MLP neurons of a small language model. Each row is named by its layer, matrix (gate and up: input weights) and neuron, and shows model dimensions 240-335. Each number is 50 + 15 x the weight over its row's rms, rounded and kept within 0 to 99. A neuron's up and down rows have the sign that makes its largest values positive.
Before each neuron's rows, "fires in" lists the words (lower case) most often at its 100 highest values on Wikipedia text that the model never trained on.

fires in: "after", "did", "during", "does", "following"
L2.gate551:54 73 60 64 57 30 70 59 63 57 75 26 58 36 47 55 62 52 69 65 29 67 53 45 62 38 36 32 44 11 50 59 48 48 43 57 59 32 62 53 72 30 44 63 57 42 65 56 42 62 49 25 55 49 41 42 45 65 57 45 25 48 66 64 41 26 53 67 58 24 46 88 53 29 47 25 52 28 60 36 55 47 48 51 65 63 34 66 45 71 44 48 50 55 53 68
L2.up551:14 45 47 42 68 66 35 56 54 45 42 48 53 24 57 28 39 43 53 48 55 60 38 51 47 54 67 71 44 40 31 52 57 37 37 69 48 37 75 67 72 29 58 64 57 49 54 77 52 45 46 82 36 80 57 07 56 49 50 63 14 56 47 44 48 24 70 57 54 51 38 72 32 57 14 60 87 50 54 59 27 56 83 41 66 77 43 59 52 53 46 51 44 56 61 34

fires in: "in", "from", "by", "at", "an"
L6.gate1530:60 22 51 56 43 79 53 31 34 27 60 33 50 56 75 55 55 57 24 24 40 32 55 32 63 50 68 52 74 77 63 47 34 36 57 54 40 47 55 13 53 61 67 75 41 44 29 55 52 36 53 48 74 39 47 60 47 45 53 23 73 57 49 79 06 36 25 54 44 79 38 54 40 70 46 59 44 56 55 64 44 40 84 50 69 56 63 77 44 43 60 39 51 61 61 65
L6.up1530:07 44 61 79 57 69 43 53 60 28 59 56 34 72 13 27 70 40 54 42 23 63 65 33 38 39 66 46 59 71 57 59 68 28 37 49 42 70 63 53 55 50 38 70 54 26 34 18 58 80 35 50 25 54 46 03 54 65 76 50 36 57 11 55 56 67 47 36 25 43 45 34 55 70 69 25 51 49 31 32 52 65 52 59 48 46 49 48 66 29 27 60 29 59 89 47

fires in: "would", "can", "will", "may", "to", "should"
L5.gate965:57 47 54 61 34 52 80 61 43 54 44 30 53 53 47 49 38 59 49 43 50 42 29 46 19 55 43 74 54 45 58 58 48 42 52 74 47 69 29 37 31 21 34 32 73 77 66 48 70 90 24 58 35 53 62 31 34 31 61 38 44 52 81 34 38 69 61 42 64 52 59 55 57 67 53 56 57 52 57 49 53 51 28 57 41 54 60 83 68 35 43 52 47 75 26 50
L5.up965:49 55 36 69 51 29 35 49 62 69 59 36 37 65 54 48 47 72 43 47 44 74 50 62 62 46 43 42 53 56 54 43 44 56 54 42 38 64 20 58 20 46 46 63 79 59 66 33 48 34 60 40 40 65 58 55 52 43 50 27 54 47 25 27 59 69 45 57 75 41 45 65 69 52 47 51 52 66 45 41 71 45 56 77 47 38 40 45 59 33 71 35 57 73 99 75

fires in: "after", "during", "following", "on"
L6.gate155:64 65 67 90 47 42 62 31 79 43 54 45 76 38 73 71 42 62 76 55 46 66 64 67 57 63 51 40 40 26 55 57 27 41 69 48 28 38 65 45 52 22 81 68 82 40 54 45 48 62 38 33 54 50 34 34 49 54 75 33 54 34 32 38 32 30 33 44 48 02 60 65 52 35 40 35 61 30 40 43 52 45 39 40 49 81 53 48 48 41 48 68 41 74 58 49
L6.up155:53 11 48 61 17 39 62 47 72 43 61 50 50 60 50 45 54 64 67 79 75 59 40 60 82 42 33 71 36 46 69 43 61 57 47 81 73 64 34 51 37 57 67 41 69 71 69 60 82 25 16 50 64 63 21 29 37 71 67 66 59 40 45 27 51 39 63 49 49 40 40 40 40 55 57 52 78 54 06 27 51 59 66 41 68 64 40 33 77 81 81 33 53 43 44 24

fires in: "in", "into", "for", "during"
L4.gate1025:54 27 45 61 41 53 66 71 62 49 68 46 46 54 21 51 44 50 58 22 46 76 50 62 76 43 54 45 67 47 49 65 41 58 45 51 66 14 60 34 40 43 69 40 47 59 47 73 41 65 52 43 32 38 32 58 86 58 77 35 46 69 58 56 48 54 41 44 49 80 40 68 73 29 42 31 53 49 46 77 35 68 48 56 83 56 49 74 25 51 71 64 35 61 22 69
L4.up1025:59 40 45 50 66 45 27 34 65 54 62 34 43 42 45 58 45 32 68 41 42 51 83 51 72 43 26 66 57 55 57 30 32 50 49 53 37 64 38 40 58 81 25 63 73 37 63 53 54 36 49 51 25 45 40 54 39 64 29 59 63 45 55 44 65 74 35 67 75 57 58 35 50 45 16 74 43 58 43 50 44 39 54 63 42 59 46 50 43 75 48 64 23 42 38 66

fires in: "in", "to"
L4.gate210:69 60 43 41 55 39 56 28 44 32 32 45 70 50 21 53 77 35 66 67 36 82 74 55 31 32 56 74 23 51 78 39 52 57 50 50 25 29 50 63 38 63 41 65 66 51 78 42 38 40 52 67 67 24 48 79 66 53 64 76 35 40 41 92 71 57 74 58 66 47 81 57 55 53 45 54 62 40 54 67 51 74 60 68 60 37 41 67 48 34 48 62 45 40 35 29
L4.up210:57 34 67 76 42 61 30 49 35 55 30 34 29 39 38 35 47 66 40 50 50 36 48 68 66 44 36 56 64 18 54 57 47 63 39 47 54 47 35 49 43 53 55 38 55 19 53 62 47 52 67 62 77 43 53 67 46 88 67 29 57 70 59 39 39 56 51 38 35 50 52 37 68 33 42 65 48 46 38 39 70 34 34 37 29 61 46 54 64 26 86 38 45 78 48 73

fires in: "with", "than", "to", "from", "as"
L4.gate130:41 58 44 51 61 82 55 34 58 54 99 64 45 41 42 56 75 44 61 45 23 62 48 44 67 58 48 48 47 62 51 75 58 75 78 58 39 43 30 40 34 33 62 67 59 57 80 19 19 75 49 46 79 53 31 43 65 28 40 43 33 52 54 43 33 75 24 45 44 32 67 73 32 46 20 55 43 48 56 46 71 27 60 55 34 75 78 53 68 37 35 46 35 59 54 39
L4.up130:40 49 39 40 56 94 38 51 34 71 44 43 39 53 27 69 62 65 25 54 43 35 38 26 56 59 75 50 69 41 48 60 58 67 47 44 27 51 52 43 68 60 56 29 64 81 49 46 33 29 34 66 30 40 52 36 77 74 50 48 44 43 65 35 57 36 57 26 44 28 50 26 59 53 63 44 46 60 38 73 45 27 39 65 67 38 59 47 63 41 41 43 47 51 76 49

fires in: "after", "in", "female"
L5.gate1171:72 46 50 46 49 40 44 73 67 57 44 38 45 10 05 28 42 49 33 26 39 40 30 29 95 50 51 47 60 46 45 32 81 55 43 57 58 15 29 17 92 59 42 54 58 59 50 53 43 38 41 40 29 56 44 72 33 33 78 30 29 45 63 36 36 67 55 36 59 63 54 50 60 56 54 66 57 57 42 51 29 76 73 48 54 44 23 33 60 42 64 42 67 34 55 66
L5.up1171:59 52 56 54 66 49 58 64 61 55 72 27 32 43 32 77 62 58 48 36 68 49 32 40 44 39 29 36 63 48 78 52 57 36 64 86 41 45 54 54 34 60 41 41 76 43 49 52 36 76 36 62 47 61 36 49 36 36 49 47 66 63 32 64 76 53 61 63 80 63 49 50 55 47 40 53 51 55 28 28 55 50 53 65 52 27 53 67 36 59 74 56 45 48 47 52

fires in: "on", "in", "from"
L4.gate573:58 76 43 67 55 74 55 30 47 53 65 29 37 36 40 53 54 55 21 72 49 67 52 59 64 67 37 35 56 59 33 28 47 79 50 62 36 70 60 51 58 40 56 78 49 56 72 49 28 27 54 58 57 61 36 50 51 69 52 61 70 58 56 66 57 63 35 56 61 48 52 51 32 55 45 76 55 61 70 52 67 46 50 52 40 32 51 52 62 35 43 60 49 55 50 61
L4.up573:32 35 42 63 19 31 50 67 77 49 44 44 51 41 41 68 67 38 36 11 50 73 66 67 61 68 56 60 54 32 80 70 57 30 39 54 68 38 42 43 29 63 61 49 78 27 48 37 34 69 65 34 59 58 39 52 84 52 80 45 27 55 62 61 43 25 25 61 29 50 56 45 40 49 45 18 71 53 39 48 66 53 40 25 47 28 47 62 57 22 51 52 22 77 62 53

fires in: "can", "will", "allowing", "may", "allowed"
L2.gate157:66 70 50 67 44 62 65 56 62 52 55 48 28 85 35 35 22 52 39 36 45 68 39 63 65 49 28 64 43 61 38 55 32 57 40 29 64 73 59 79 49 50 45 63 56 55 55 69 59 49 54 44 20 43 34 40 58 31 72 38 45 40 41 49 39 62 41 57 31 55 55 52 57 59 28 62 18 50 40 59 30 37 61 91 29 75 62 52 54 52 51 60 80 33 28 70
L2.up157:37 49 57 44 48 43 37 26 45 43 33 49 43 64 54 86 61 74 57 38 75 63 72 33 22 41 45 45 40 44 46 38 55 17 49 51 45 49 34 40 43 58 61 41 57 42 65 50 68 50 52 31 33 51 63 55 34 43 37 50 30 31 35 66 69 31 47 41 59 31 43 58 43 32 56 68 65 61 69 60 59 73 56 57 58 38 53 62 58 41 61 38 75 44 58 65

fires in: "in"
L4.gate949:71 47 52 23 38 49 36 71 55 50 36 43 60 51 53 55 85 41 22 42 43 40 58 29 56 62 60 38 67 68 77 41 26 66 48 32 64 36 31 34 51 69 54 31 83 51 49 46 45 48 42 65 60 73 45 69 65 57 51 42 48 60 47 37 31 54 29 60 22 49 73 32 68 59 48 32 45 36 42 63 35 57 58 49 44 58 59 54 64 33 65 17 79 36 21 52
L4.up949:47 32 58 38 51 39 40 62 50 66 54 42 46 30 30 37 40 23 21 52 46 24 52 33 12 59 40 42 83 47 67 57 46 24 59 43 67 50 59 41 70 49 57 54 74 23 46 63 36 57 16 79 41 51 51 63 53 46 70 69 40 57 42 73 66 53 48 41 68 51 38 65 63 54 40 37 60 31 48 67 59 32 15 29 66 62 53 39 58 79 64 41 52 56 55 42

fires in: "of", "to", "from", "by", "in", "are"
L4.gate1161:42 66 29 35 57 49 60 41 36 59 80 49 29 45 26 46 45 37 49 63 41 56 57 57 69 39 49 65 22 47 52 45 65 54 71 35 48 47 50 41 33 50 62 27 48 48 75 37 22 35 61 56 55 46 22 41 72 40 65 44 41 43 66 65 70 64 24 47 66 67 58 44 44 36 25 64 54 46 50 43 52 61 39 44 43 48 43 68 89 22 51 37 58 40 51 44
L4.up1161:16 39 35 55 31 82 24 53 57 46 65 68 47 70 41 43 56 66 27 19 38 52 41 51 44 57 25 61 68 49 52 55 42 66 32 47 56 53 28 22 65 76 51 25 62 53 51 55 53 52 49 49 39 50 60 49 51 68 82 46 44 46 64 42 47 33 46 45 62 32 51 40 60 52 44 71 25 58 27 46 50 47 49 46 50 44 37 44 48 53 41 82 39 65 47 42

fires in: "for", "after", "following", "at", "with"
L4.gate179:39 64 60 61 53 46 59 38 78 60 60 72 59 73 38 63 37 47 64 64 34 63 56 40 29 54 48 65 79 33 41 55 49 47 21 59 33 42 76 62 60 08 55 54 44 50 42 59 73 55 07 39 58 69 50 38 62 54 80 42 58 35 44 36 51 40 61 57 40 50 70 60 55 61 31 36 49 28 26 41 76 64 39 55 52 35 33 45 71 63 55 41 41 51 37 44
L4.up179:25 49 41 51 40 53 48 36 36 31 36 54 40 52 28 35 69 38 72 67 50 78 50 18 88 63 62 57 63 49 47 22 55 71 47 63 66 36 58 51 42 45 48 44 10 44 44 32 62 55 36 22 42 62 48 29 35 55 76 45 96 55 33 52 41 35 36 35 59 26 72 42 45 42 51 38 46 35 36 34 76 69 58 59 29 44 31 58 51 56 28 29 42 68 63 53

fires in: "of", "their", "his", "as", "an"
L4.gate871:45 68 50 64 54 39 43 62 31 47 41 42 55 39 32 66 71 53 46 55 62 40 48 26 64 58 61 54 61 37 64 36 53 52 45 34 56 49 39 59 24 58 56 54 46 60 21 61 60 65 78 39 46 30 49 69 77 46 33 52 35 45 24 52 62 74 45 62 50 51 55 42 67 52 07 67 43 64 45 66 32 54 52 62 47 50 57 61 61 36 52 58 68 46 24 62
L4.up871:64 50 27 41 27 43 36 79 45 64 31 46 59 47 72 52 59 54 51 86 46 60 56 39 34 53 54 43 43 68 70 25 57 55 38 38 39 28 58 81 73 59 51 52 53 73 09 75 71 69 65 52 34 28 52 55 50 36 46 42 38 55 34 45 31 47 47 53 35 43 67 28 85 50 44 62 48 68 53 61 17 39 65 64 79 51 59 62 51 87 37 67 41 54 23 51

fires in: "with", "on", "from", "about", "against"
L4.gate1082:50 42 42 84 49 55 81 68 46 55 66 61 39 72 39 58 80 61 50 41 53 59 35 71 68 52 32 50 80 26 53 54 59 44 51 45 37 77 73 34 67 51 49 61 75 60 43 55 53 31 52 28 41 64 47 41 38 56 54 55 49 60 55 70 54 46 26 42 71 68 48 64 82 48 41 54 32 75 59 70 63 67 50 58 69 71 42 61 56 40 25 52 70 64 63 61
L4.up1082:51 46 36 47 61 44 58 76 58 50 62 81 50 47 40 59 36 34 53 46 46 52 70 72 70 60 25 25 62 39 87 46 54 27 60 51 31 49 36 62 41 61 53 81 47 50 00 60 60 43 40 58 69 74 33 82 53 74 54 46 55 35 40 55 65 32 22 41 42 19 44 45 75 55 63 42 54 71 49 68 51 73 49 79 68 46 32 60 61 31 61 43 58 51 33 40